From a checkpoint of a small transformer trained on Wikipedia.
Size: 4 heads of 64 (1 for keys and values), MLP 1024 tanh GELU, vocabulary 8192, 8.57M parameters.
Architecture: RMSNorm before each block, learned positions, biases, tied embeddings.
Training: a variant of Adam for these matrices, 269M tokens, 4374 steps.
MLP neurons of a small language model. Each row is named by its layer, matrix (up: input weights) and neuron, and shows model dimensions 48-175. Each number is 500 + 25 x the weight over its row's rms, rounded and kept within 0 to 999. Numbers have three digits each.
Before each neuron's rows, "fires in" lists the words (lower case) most often at its 100 highest values on Wikipedia text that the model never trained on.

fires in: "until", "would", "after", "since", "on", "will"
L3.up272:525497517508501465476534432495464502500503494507488452475487471477488447517511528473503517456483484488500530496496491503525525529499521473525531508465481461519487523520490507497492497497496523493496553493475507487448516499533492519498453502476493505494441480473479534501494473481487495509487504498509477561529480445509475525447547572560519479458523505507527502496490490483522545524485

fires in: "three", "two", "four", "six", "five", "eight"
L3.up185:538506524508499463499520479478518448520481496514500496463489494522510468464567468514499490486473471551519547479487499524542464516489492506533494517486520468516488497507467517518514479487487518490466479550476499533490503481496519475531506511450506508502504561469482498501499541524489492458516507498475461550529524466540531524502510513469501479512509525492506497524493506482492527523507

fires in: "can", "may", "does", "did", "could", "have"
L2.up1004:482499487506467486464513487497509513500486494506493502464581436503488488474516508513496505481486500498494489479504503509482502516496495514428522532499507484487507491534499519477467489493489481523524479532468498510493497489469534465488457515524469514462512534492497530477473490498511484500547486511493499489519489518490449517475465513510489501485478528521515545513504475477481478517507

fires in: "may", "did", "could", "would", "does", "should"
L3.up577:497477502506517524497547489493487504502493487499503483488506471466473506488493490508519488467467508490488466487514479500511498532483508508442534520476544496503492521487486534494469479521509491517518514487469466496409520456472538487512435505496475543444504531528502532499489499511500478545509511492514515481523509546525448505499486508515479496481481515501523522499507481458474475518524

fires in: "de", "en", "enemies", "dedication"
L3.up706:503493527474531493507508486499495488513452473429504514503536476481509459511519481496498478521520489503482507488485444525511528522500450495490536507496490462475460494465517496498521473520490521503530514474487478506506498480498511549496484498478493495499493564527525476508469481513504517490538508535494512493460489502542502523472526542499470503442507490474490513451516472518510469510545

fires in: "has", "have", "had", "eventually", "with", "by"
L3.up3:471504508506492493477546509480523512490457516472489494484527479487491506488523507484489494455517498473503502478489476493502484521495481505495515508421481454467470544510489502488493480517474508483503492512468491508539511509513514502482488495524504519494483558512492483457494506500499535488521505535531495536559506494513453516461524492497491489481508522510524507488447512509526476523472

fires in: "and", "of", "american", "australian", "the"
L3.up384:482490509461489493458524482472509505500498482474501523524515489494484521554505498480506449518505502459509481495470479539473518520537437483499518497493536471498473511498455499486493506481489528470472550500484474494521498486465501524478488508487473544506503538561509518514500463523490487487517510479510509496481486482505471528474508501495496504488463492457508536456499513482492477498524

fires in: "he", "she", "it"
L3.up33:512504511479450463487474497472509493516468515494514476484472496496482515491459508514437493489532477484528543470500494506500485505508531516478557518463521495501480545506458518495503458494483499472462491514474482523504481531521477458532464493505524503517516481475458507498522497489511511515522529506501471488500474446528492556517502547509472501481521501496513514540512468524485503501501

fires in: "of", "from", "with", "to"
L2.up599:476486484509473510496561544461496515501482440497501532531481481476489480512477543500510499457483510474480459498489502507512514556492483483521506494479503516485464501502490484500497490488527507479469540502476502476466488458516486515498514493475485472513473525549505579500495444484492507520474533494500491538504491475505474453479533506476531512445511501486508486440490480482463470505465

fires in: "this", "a"
L2.up938:495498510501528494525518434465502430500535509479512465480496471521484527500546494485481492523466519465509485493504517463510487497516484503507565505523494511487519516521505510488451508501530508484490496555479530521478471477459485488517499501522498487512520541521498489508493482519488509458515474494503468500563489483519491502491515501516452472514564515488500527527471491502507508504510

fires in: "and", "of"
L2.up530:508499423517501477459569447458482529491488452487494571537474466481490489531501509533532474522472515503534447488514490511519501551524462505499474468487516493501437458487470484486527480511513507543499480505504507526530517499480517480487501510513508523526497489549481576502480501480485486511472467473524445486482497477516487473465463516493502501460514523513522486468503507486487462507467

fires in: "of", "for", "above", "about", "on"
L2.up474:505489490567470464503515492520532434499543473503500479481482458480488451487519518435487511497487490486471471494501488563497529528530509509512468484467506504512443456526517513487561526513524536477495488495517473498450524452489506536545496508492505524519472475493488532527487480504498529457544470512491464544539483461500501483452508531504504492481508528502524532503479499501466485519480

fires in: "and", "or"
L3.up243:489474491503492538470473466525550542506476518494515522492478466457504489483490516492533473492486495493491500493497496478510500531471470501511475492454492480478481519508483510484452481505492504470495515516469517506519484452543483495475488522497496518487498531497550490469474513531504466520527581522498472525469499456515501500483569557513501492479518462485488499456504533507484484508533

fires in: "of"
L2.up891:515551482556484506468487514492499450498483512481507530539522495506523481541469547488521490470519513551488476488497469516483485524490477517501459463515547523503487506528483490502528496489520487468525484491500495503499545478490498532503521504507495511451472520570542552526475472538510475477574465496499475455473537500513494477469462486511500501460502491490515539496467482510506462509532

fires in: "and", "d", "liquidity"
L3.up1001:507505485485481538480516527484517518499467501487505498523459485489493513492486522514466468506515500489484498496503502492528458512483440485534444491461555498454470546439485508490506484493503453503507509504514483522499469446510511505498497515512508503499512516575534515485472487492490499493478521517483489447473496482528498565530500500501481491514509466498510490434517504500473503508568

fires in: "when", "because", "where", "after", "evolution"
L2.up183:445470483517523465519518457530540513516546485493492481456520464502508464503546494459503483510470494512470487487509487579538501521512524476512487506447481519531467482534498514487466507507493530518529451532468498473491499451504526509485450496496482536491486484483517510526494501527505513506519511496484471524526531464495485494487496536506475492481512481529516510496500514473495517514500

fires in: "been", "remained", "also", "was"
L3.up846:489463464486464470459511514547498526505508497482485472495495500481507494512476497487533486476485495505490517495504482500509543514480537507557493521461503504478495518461466525496468496428500476516514475524462502510488508536530498478497409514507499492454519520460513500540468531510508501513498524505479489525472543488501468557492534515505527489445508443490508496476445480492479496501546

fires in: "and", "with", "are", "included"
L3.up143:504484480471498470433472506502512526495495489498497558498532481488519492534534531470502447473480488465507462500470492503469515511505485533486551492483505491495470489489479512494486492532490500518509484451502472478480547460526515486467483506526475528497516506521503532496510533546488503518487512539490525444489485489476488552495495561456497508486477531486504527445507510506461454525486

fires in: "did", "he", "with", "see", "ref", "does"
L3.up392:504486517504507462448483521508498530517503457504495529474570505506500480481492536466533494447448495496495496497492481511494529485490533511481507526515506527475497520493504497475450516514489502515485466513425496497500488480472519469521445502524446461456534536492509506494493483499496481519545499500478520479471464512512439471469482519529519498459519513518527533457495463448474513523513

fires in: "and", "or"
L2.up220:516507509510484538460516480535520516506552524439506507476488475422503441508525518495534486483540511481488498499508495509499459539493481505523468488502529477489468522499510515491504475521490477520502491518503518583495482461542487541474500516463494508422492496516516522520455504536509466508538549514509485508473529469492520482445505565538503512470532458504514505511495515487506455510520

fires in: "the", "for", "when", "with"
L2.up860:488492515495522472529477444478499491500537481458506512469499473488502456496542504529456519511469488476484515496490515518517541510544499493537576530499478470518517444486479493511505498495544515486512478492480552500507525504500522485528466508520481498521521492508502552547447508498494533462464470492507463525532512478509476538489462535512462501460514522495515500496455464493491489503500

fires in: "to", "would", "not"
L3.up558:494572467522515495449547481539481499500508507516516494522466507461495504486453475514546503477477549490495475483513491478483522533495503501499487468494472476495498466532510519478479513508527496486512498505495472507496486512484505527531496494516514501456497481486499509575477501501507516496492483515489475532505505493517449483497511485508492484460543500535528503487459509484511554517498

fires in: "a", "be"
L2.up719:501505486493518483469508478474523512493540479515505528487540481501492480491560457461519470526449496483497490481495494489496501531494481490545521483440505518496445493469489526498445501531487526495522485488502479528514484499506497485492503509526495490490519529555495483546485505518503554464491474501487488488482468452514497532451536511455433484472521473495513507468470511501500462510503

fires in: "can", "be"
L3.up379:473528498516514494521522479488505513503523494493485511492498454511500463486468487542498504481483495501485462488527493525509496526497520483465503514471475482476521472496491500494493492500509465494528532504513510500448503543491493519488505506533493516499486510487506521554448473510517516465552491497491505542505521491496459467461528532474455500471477467503488534487458468532488453525544

fires in: "she", "he"
L3.up195:553522467468458529472527502539494505509481544503542503503494523525519486520526460502516463460499525533458505481512491473489518513454488514491498489518522497441503502508487545479452536491486489472484478491462479560473481464500504465518469518509475477452509508550531502518496462500501470481506524470506478450465484499508498526496493452533492493486517455511505506530466509498488506526546

fires in: "the", "his"
L2.up826:503478500457504449464515486494499491502462507450508491491470474514513514471492475501557488509471490473520534492482483536487487518508460480517507503495529467497474442494483488506511531474472520506463467520478515475456500479478478487506484502519491546530527519485507487500517462537481504470466495501493489562487491502513492552499521534493533474487469471484518531484526510491484479499527

fires in: "in", "under", "understand", "west", "north", "off"
L2.up882:501492501489520476505508455552519474506463462478495492461480486502485459524548538535477490484479486482503505476490466525532472516489524468511538503505490482492458585476515502496521507535491505528522518462509458481504505528539497535511482503443504503484490507504489467502497500532503550473481487516476519506502536475513534518475514544488506490508571519511499526495458525501537528532531

fires in: "in", "a"
L3.up920:528490542527490490514470459503540473495546504484531501481517470525483434513529471511522487508481485507481500473489496495557494522529486469502509515490519446470469485491511482498492499535506549475472518494495505503519493467536500525543506482500495484478475551531487491504473466524508480460534542525514477499477493477518524515442508487497461492459544500491489514537476469495515501502548

fires in: "and", "of", "titled", "to"
L3.up932:460478522497539493468529507496499491494496454480475530507517507476524503506540477484540493484523485460500507501492483532493530524491490498537550506458476469512481502548506517508500483509525531513503493505490447578535506480494512522512494513495506502494536491547535518509495506520492504492536465468469511547486520469498513512466508483516513508481529485497501504476462494486498480509510

fires in: "which", "many", "well", "these", "whom"
L2.up378:494512502490471529449508514539476460497497556463488507488510502506511485517484499458516473561491518473498503484525501508497466519476475469495466491492531538530498482518441507497500508505540489535529495508491496484463558491503506455484488519505484526466487541505524513542470529559495479512488478448512509524506498450506424534519471549506518509549512509480499529533483489474476543518491

fires in: "were", "was", "been"
L2.up364:513504475499508534451481512541501511518459465485518527490483479486511472473498514527537467461518524492478492488499463463493481526456489494515510475456501510456464562473492526493492485544508494468516523505505497552522508494533486462490482514528499483444503532505481506542460526546510531555486521521439512477478513481526510559495533489484469493468517466494513497473473495512502488517527

fires in: "between", "from", "during", "of"
L3.up77:484459472498505508518503454512511517491477497495498520498473492475503505531481473532503484477508516453484472494503480516540460550462489491525510501525465548481452512520515495489435493512541531521524481538513519483513525525507487507517486508436512517455514495473529498514505472524515528490493478528515524515500524502499525507498498535464508503470538536526523485426429472500543488502489

fires in: "of", "for", "to"
L3.up299:535487484518496527498505457500503473495488435500503504492485487449489452507512539519497486450481478535468500484508482526511518540482512512527512504514504482491473474504516512474517498503511514478509499473484461518505471453480510534538495513485502498454491512506496532556471462543518496549562487515489477509529515491483503496498515527544505520481552539518536505429456502491488571532488

fires in: "in", "at"
L3.up670:464486453537474481534484453496466501516524510532516462484498434481489460482524488505513507513536520480489507481475502535518508524491498493541545510498473487504444530484478516499469518458527483458489478540507485492524500487525502525588491494465504491484538503491489537518513551500507531490509535459465523517466498483488504514469522558469499490484500513485511523530426530496491475509513

fires in: "be"
L3.up164:515490498480494463453532477485507532507490497490513486463516493496484441517513475508530454500471480545453500491529498504502503528453485457494484492465535534491491517474473512483470464501493519491514507473514496539484485505511542491483476517541474491460528512535524517524458523520481500468511521488480524518488511490523445499509534484544467471459490505498506540498466525496478466507490

fires in: "a", "de", "en"
L3.up42:528492528505482515464484503506510444504469493457501487468514488532511457519526491480503488475496499501476524492476488520494509515502497466511521480515491438448491489488498502493535500506489532471484521498487517493492511472478485519510492496513495478492501566563478489466462506543488500468527534542520497495514494498530524521455535537490485489466542504483501504498478516547543486506565

fires in: "there", "i", "we", "you", "it"
L2.up471:493517525502559495496508550494490463512510531494531500511520513512504514493468440464511503501480516465473528473493505500497513491504503502475499501525529499503518521550481513482468517492486544478476500534490471545441534462464498477492495503482471493475481512510516520535507500485498487526455478457513503515489468502501479513505459451499516488504453508495514529556487475437492557508483

fires in: "of", "american"
L2.up607:516478440501483517455503475452509495504527503475484537510486505525502516612502501478528476477485516509501479487494496521486490522501479462530534454514500525508467507519446507486514500458546512472485486489479516508474551507457518518500480487464493483502481522490519529527478482496513461514533470490508505472465514458509481513504491517442501492484509482466543512495481479519476542493493

fires in: "are", "is", "has", "can", "have"
L3.up918:480512503477495490525491508472498540509490476511515499507462421469476524492435484507498503480507493477499525494488494494552515540478495521463490491433496479465463530413492506491453492513526468476502543513492537497527491508524488466494450490498495522509506541482496468466510542484512532527508548518489542520517495511492492510498509490446477496470512515504508493466510501487503496502486

fires in: "which", "there", "whom"
L3.up816:536498539480502496505529500522504461517518527469530466470530508500489521505464486502488500533474503466486537489505489497526507516530471480497517492492546502497514468540478511488488505501514529489498501508491518497428539476502490460512469498462458520515430514497534530551490478508489494483487485483530456511513451447532456508482432531525534493508488482478494488514520440460494546501518

fires in: "in", "for", "on", "of", "ed", "mixed"
L3.up737:530461505504529497512499478480494517499481459477475525488486507496479461528509532529526477477513508504482486503506499544519525530505509473534519442511505499498532496486485500501546513494526476500472529503503529524516489494534490533518501508454501457470516514523505509517464496517507497467498521504479512482460484475498524485475476544476504500491516515512510497460486498468482535502542

fires in: "of", "from", "42nd", "in"
L3.up914:482489443543485540484504539481495509493527469508502481531495480482505494519489516552469496463484522482470467474475474520524547526465510482515526466477506486481459532517484526501484505482524490458475541475481475464467505505514486499482482497458506508496501493530492534498479483479502498537502541558501505504486508450511492551514524536467554505506532510507504503469461492523477533497516

fires in: "the", "and"
L2.up920:500506519515480518470527463458537497498530509462508531481488498482510502526528463468496487509520489476518506490492490546506479558504465488529487459461550480503419486490488496487512516537512489485469513526500518535495473473498510515504487505509503515487533492555529511541471472501506488499492514522515487524485470468497469505454496531479478500420493444507499501497503517491481481518514

fires in: "is", "was"
L2.up430:492504451511496541496519515481482504513502447504507501485492430499478521484453490512496511463528531471507514504504480466527491534494524492470507510474487457486492554498494528499463513502487489479530538540489486530538471507525480472514460498498504473438525483460505514491496500507507544550532572520460507516557489483492458525525520509482504508512472492516512505482452503509501529501498

fires in: "de", "of", "pro"
L2.up105:505500521525501497553500544512487465505506454499493497512504474472496481500480528512449515473524487484509511489492441547528547518514509492536499474469493439502470489493512484508544487525524495479511539500483502512488516478515485521494485494489491490500481510523499539502442464508492511491544517507452522536506515506496506497494499499472496505478435505508503514447509504495506467508533

fires in: "his", "her", "she"
L2.up76:518520514495496413470489488488470491506511490466515513464494489517508444548507477500509474491443504521505504490502483488519551534527506459499522516454498496517495497443466504482447523420527501509516497486447494510497544502487514498532478490495507486490514504509555507561486486495511475484495499504500498489465498506499499533489507489509467483443543493464517494470476499486487494475541

fires in: "of", "on", "the"
L3.up562:491533534508519550514554481471518455490490500478513510518465488473480514503517451513499468452487488501478466494478517468517514507528489491534464504524525486504529509541504520478478491532542501455513541519514490514489471493509494531515505498460525510464507489576537531515484464498502552496513524483517500544520517517501508546506493449506487495503527503500506505526433514520506529518498

fires in: "the", "this", "it", "one"
L2.up85:522535509462510540506475484501510424513513529454546474464516475518492548521481458489468492534469503461491516491503503475477514508520482514485522511512548480520504516529498516485478506514480502489486497528498500541550498499480469454489511506513492518513519527540516497532482473554503529472495503457520483536518507509503498541520478470533478469537482503487504538554484474482499515518517

fires in: "as", "her", "who", "them", "been", "him"
L2.up387:526519514476515523527518540501532479497464483482524479494479477469491443474503461522527489482518512497464515505517482467501472538474499477509512493490507533479487545486473537499477486510526494509528477505511498540526539513531461529522517517511513488429503491533537494521464522556530497477483518517513496536460514522499510488459520488510484497469550454509508479483432494490490497513528

fires in: "they", "also", "their", "often", "always", "initially"
L3.up723:500519535479485542444540538492535517502538526465503495504485504499485473520489465483517479527495509453466496485478510476448468517488465478507530467454531503463477487534467548497468483486541491467495465482509519522459487478493471435502513504501510476481526515562558490556439464500492513543484500511506506518470474497511503522482500496483477481504450499485503478514472477497490525501498

fires in: "two", "three", "four", "five", "one", "six"
L3.up302:539506502517496483487561499489518415510496559470503476476489508499512501518526499483485475482452501515520515477499493571485476514488509480514504503438552504519506553500457521528538519507517519520490482549486486506512516467551501510496491500456500516487498509504478481482500555556493473485506507500545480512548489496562483538509458482455527495505476520482527488531496495486482521505486

fires in: "they", "it", "which", "may", "and", "can"
L2.up651:497523511517512503483514480495514487506528506485512510458479468454485515483482493496512497497475532490489477479531494505507502533499465496484536502463512464507474436511477517479525509511543495508541509534479496566509521513491504505495494497506491500495486482490529492514470486514517495512499490491528473513499481456527460510465493524530485492475467454481516503504510429482472494498499

fires in: "to"
L3.up417:509488499489519533487514479517523523504443477496486474508498460449480476483473488503505492495510488437489512462492453497488504511504455470497514473513513513481494513537499541476540517495492505481449522450499483498494508481489523499504473500476480517501466521534551544517513488504503508490547517531501475500484464525511500529523498546526509481464525531481525493500480508479525529522505

fires in: "and", "of", "from"
L3.up56:497497475503464505514501518456511513493522527494507474511484478493493476529456490511492502464511504471495468492492478515540467568455510501531501488412502496516483526497509495508465498486564469498502505564484524484476516496510485505503471502448518510505479535490512516466478485500497498531507518499506510556473533471492493502492515506450499495452455507506494501488472501506474454501487

fires in: "and", "the", "these", "other"
L2.up13:496496484491486505482526481492511516491499510506511510501481506471506518477543457483542486512493495482486489486507508500478453520514454481533469479482541520491427474474462521491480521496489506490501470533520502542468468447499505507540502507527511494483515487575515488533499517494496490475473471482472458458502507486508497521485515498504465492483512482496501485477471529478471445516523

fires in: "in"
L3.up967:541462490555554483506530464506508460500542508448485532464468485534519450513512487507455508489524496500487519495501469555516486538473516458512538489448474449504417527497499500513537530516526507501489500514485500482543497499495487535552494490469518458448515522478494494521471490559502501482521517527491509490473514476507498528465537529458503500481524483518518522484499508517526517506543

fires in: "on", "took", "taking", "giving", "made"
L2.up864:508483499563530550462524532530460488505476494513506515491462507469515437506483572484501507445483499531491510486509481556530537519487504466503478495462468481490450525512509510501527495517497532464492539508491467494437510454534461542500479504461507462490447519471494555487456446518506527487504552512515505564491486448505435492496547544510532505480495504519550503471519506505531521509503

fires in: "this", "they", "there", "these", "their", "website"
L2.up964:503506518479495481462551497479519485515490518497490484470506467514487517468509479488520489492508488457504527502506481506526454497523457512483536507436476493507495492532462503504483494467509485486535518551503539552466529496460489439500483503497478538534467549455547493517480483512494512510526475475543487533546501484511483493501455530521490469523459510483501503535507438475485517504474

fires in: "a", "one", "each", "this"
L2.up700:508490504552493499500556512491494415504556497506511534511512484515509524492521470502514499502490509503501498482533502506477477516523478503482508501456472475505485493510482510498493543517524490488521473564493487530499487489500506515532525505505510489489496555524483510511439488499493479468508484473535450554545480494503445512482535492453508476512520464507493508519481486498469520500488

fires in: "in", "held"
L3.up457:471497449542493499486512480522482534513541495533478515490530504510503475532543521506512523471510496529474485494483505524542582504470519483525498509480481500501491466469476535510441541476550493497518481471511534505453477483528507531522461484508496470466490462488473536513505553491502540539488507483471523534513543473519464449459546475486483494460466522501510492510469513497470491503474

fires in: "to", "they", "would", "you"
L3.up822:496539525499562521491536524465523497493490469459496495500493491448466484472495431516549491484482492472479515492471503472480524514512488502478485483518486501482497522512507537492508491514517494483527500504514484552495503531452530508537497506462506452470503480503522459531487490486503524494540474500507507467465523530497487509516482476524489494497529489508511489510475485490524539484500

fires in: "this", "there", "according", "however", "these"
L3.up28:509500506504509443515530475482484490500532503500501479488513479479498518471531492510466489513497480487497478462499483497554494539495494512507557510443499475502456506522480502502476539465547502466503474574495490498454494483518510470563464505506490519464505511469537515527503506507492548487469470463509491498547505491506450525484521486507477497485437501442504503513451452488501529496483

fires in: "in", "the", "after", "at"
L2.up129:515498558494526541482470513456514452506527491484515466479477492483503446508505513469491502542501487477492543513501501527528516518530512460491528482496495485504483547504505508479506489492503540469499550504476492513451479431459483541515491504455481487510478504507516510514463462504494476497506540458513475559449441450486478541490542554521538487509482512487512533504506489480495505495500

fires in: "has", "have", "having"
L3.up963:487486477507466480447475483489516494504522483518479485486528482549490503506468556436505484493519527466510479493483494497480496517500528487461522479474488531486494516516486511479470483504526522521502540483461525479482520477524489468505506507493479535503448534468478494500500502546495460480533523518507475530584488405500436479472507553512515493542543526511524517472455492485515462514470

fires in: "was", "also", "has", "is", "had"
L2.up552:488477519503513469464543478510556525504521462486490472523529474492502464469470512491531510474505509498504503502505493471494483528462520472491528509420459495492493560438493490509457486453533488520515509466476485501485501478517476479545461512499500496497500534452498501494465500527494503481495494519516454540529497478503473507517539556515510509460523472495488491491456447500503498489446

fires in: "years", "time", "ft", "days", "months"
L3.up709:467510492493528459501458474532507465513510491536539537451463532511517465480507516514455499479504555491523532501506476501504484496490546487506529499491528496508505499514495542502468511522513518492523457480498502479492493497535516479479497510471511497477477468470462500495519548531510504503483501474461471478531502474510512532469519517513495499522497517487525501510449467469465527532450

fires in: "in", "on", "to", "after", "by"
L3.up618:505498537519488529521510503524514488502527489511539443464531477467490482489490478549500509498483510487491531493491480494524503529506480483525522508491513475496502522531518509493502539478494551454480490484484494451461489510533498517549483488449508490463458503561525546488500504518508523491518514536537485527510441496517502505487519475528514497435477509495517502532480496481507571503514

fires in: "such", "known", "other", "various", "referred", "new"
L2.up414:518488492483462536511518482500540485493503495443508489503511502476493482525577519462508464506551496493477457476487481502489454532510490505506524479483533510491469488493459521502489497538491497485506464502492462546443522481502504514495511517529500536448527516531534479547466490519515511503495439492499531496531517503498517503435501475499449487470480471487518490500478531501470491527528

fires in: "of"
L2.up611:500477459506511532520525500495488473502519494502489476506480491487493501534467499480481492500505490476491511488491497497520488542485502492531526475458505497500445565480481504506512506491548482483490576503496502527501550499505468496510500504480502507493530509501469529537486470493510507531494538476492482498506524461495487514505461482500515494535453525494506528488450510519530474514503

fires in: "who", "they", "she", "we", "it", "he"
L3.up804:480550468480502533443508547527486481500493524505538495508507471446466523508479453512488461513489520484520515476497479480494503496495465496523501499511562511498492543552436545480489489518504498524508525486516473502532537517501502411491455508463478512537489498549530497539507489517518504552485487478478451522488494472496489547514452545481521493521502504506509535512533457486485521509512

fires in: "in", "by", "at"
L2.up706:483502537527500498523503520513517448512522483516505470492508484498477457494475449556518503461523506493472506491493482521502482519499486466531529482494478484481494520537495513500537519507503508487512502499495516497523515499485491546519506496446500482456467506560516534534480526490509480491530546467522487534453493521487484471451524491503547494434498518514517507509458510487490499519533

fires in: "with", "a", "the", "in", "on", "for"
L2.up682:481470467502513463477510473476508489493515499522504512477496503473486476484550497487494480512489491443474467491510493485519527562462484482551534513447487529497427486463478512501441502491554513499523471511524482480505508484505512512547503507513518511500539499496505537530477523517495538459492491503484507495492500461495465521497550535473496505444524522506516498478428530506484530521482

fires in: "the"
L3.up346:508502514497531476479506465487515487501488473494487507502503473534514482513524486529488506522492494483500502487500508537510525537513503490520580520478537469500516521559484507525492481507509499489496513491493465553527530527477509473516503514511508508475501516564517484491465533509502526470546454499488482476518527509552464537504494481568459484517528495490497495515461518510496502502543

fires in: "has", "did", "by", "may", "would", "had"
L3.up91:518497505480480540450439507526545491508477507451495491475506476517478493529494526496511500480480519443505472498502517494490522503497502474434489471498485498469477462502490490496512505529484506473488502455455503455453554474507519496482495507531475526502490547483493528495463464511491440483507526536496495570523518473507449525492545597503516496505530482501506488441512495500507519523538

fires in: "is", "an", "one", "a", "be", "the"
L3.up981:497476488456535467500555480471511534504514482483478537489458468514517496490480474520516472557471462512471513502501515511523516508473500496516530519467494519496475483470472504514517507498509519502507480520504489503517507485465513506516476509525504516487509470473511474517483538542492529464464532459504502512503556501511460536508514481469470500458475491482516540475487554495506440527542

fires in: "number", "there", "time", "have", "has"
L3.up273:499481496509533490487470472539459485502539471514509510486491474519507530502497490479504494502496496520483523507502493520533514522490515491453501522520509489499487468567520491491494500479492509514503548513465481480488557465484527499480502502472473512500492542435492471534485484495510519448546507453507514531553523455486462465489492497498531505519411508496512558473500502482493480525511

fires in: "a"
L3.up257:499497492503497543478498471500504485499504491490507470475502448522518473492553471506512493498478533507494517483490505490466521512478455470517544515473462428465484481535506545501448542477510523501486465517474534531542466453489478485506495511513499466515515542519492482463468506534503490489496526563498474494502496478544508536471526505525527488465562505490523474506468505520509550508499

fires in: "with", "total"
L3.up844:489468503523510467444505495480538487498522467521501500483515504541488481560461556495498474494488513479492471491485497530500488513534524471484530482468506533498487531490495479488481459545509531512506562495475487496508534480511467489496506497507496538498488547476477491490478501552500503458534507501522497520549495477483458488494461532460507495526481543516525542446455506494487486527493

fires in: "took", "take", "did", "takealot", "takes", "taking"
L3.up887:522484507534545498500514493518450452504474458506485506472452497511498471490514570493503491460499506535511506499505484502529505506504492470487520512461468479483487478493515504504540501506461508502504567529495496512479475495500488569505505499515511511488458543488465495483469512532496535486465527502508516554557486483522495469452520543495509490508493512500538511476513514523504510518541

fires in: "on"
L2.up209:492488468551510510507538492525458457505499498499509485495478481457522491503500501500473508484501529462493513494517476513508485534504500498545484525430470490501494510507507494488509523470533506470500563553508508507469563541527494541527498503482520513535454502502480566480504510502493552471478499517490478543516510437496516507496522497511524493482498503501514510492439520498518530503477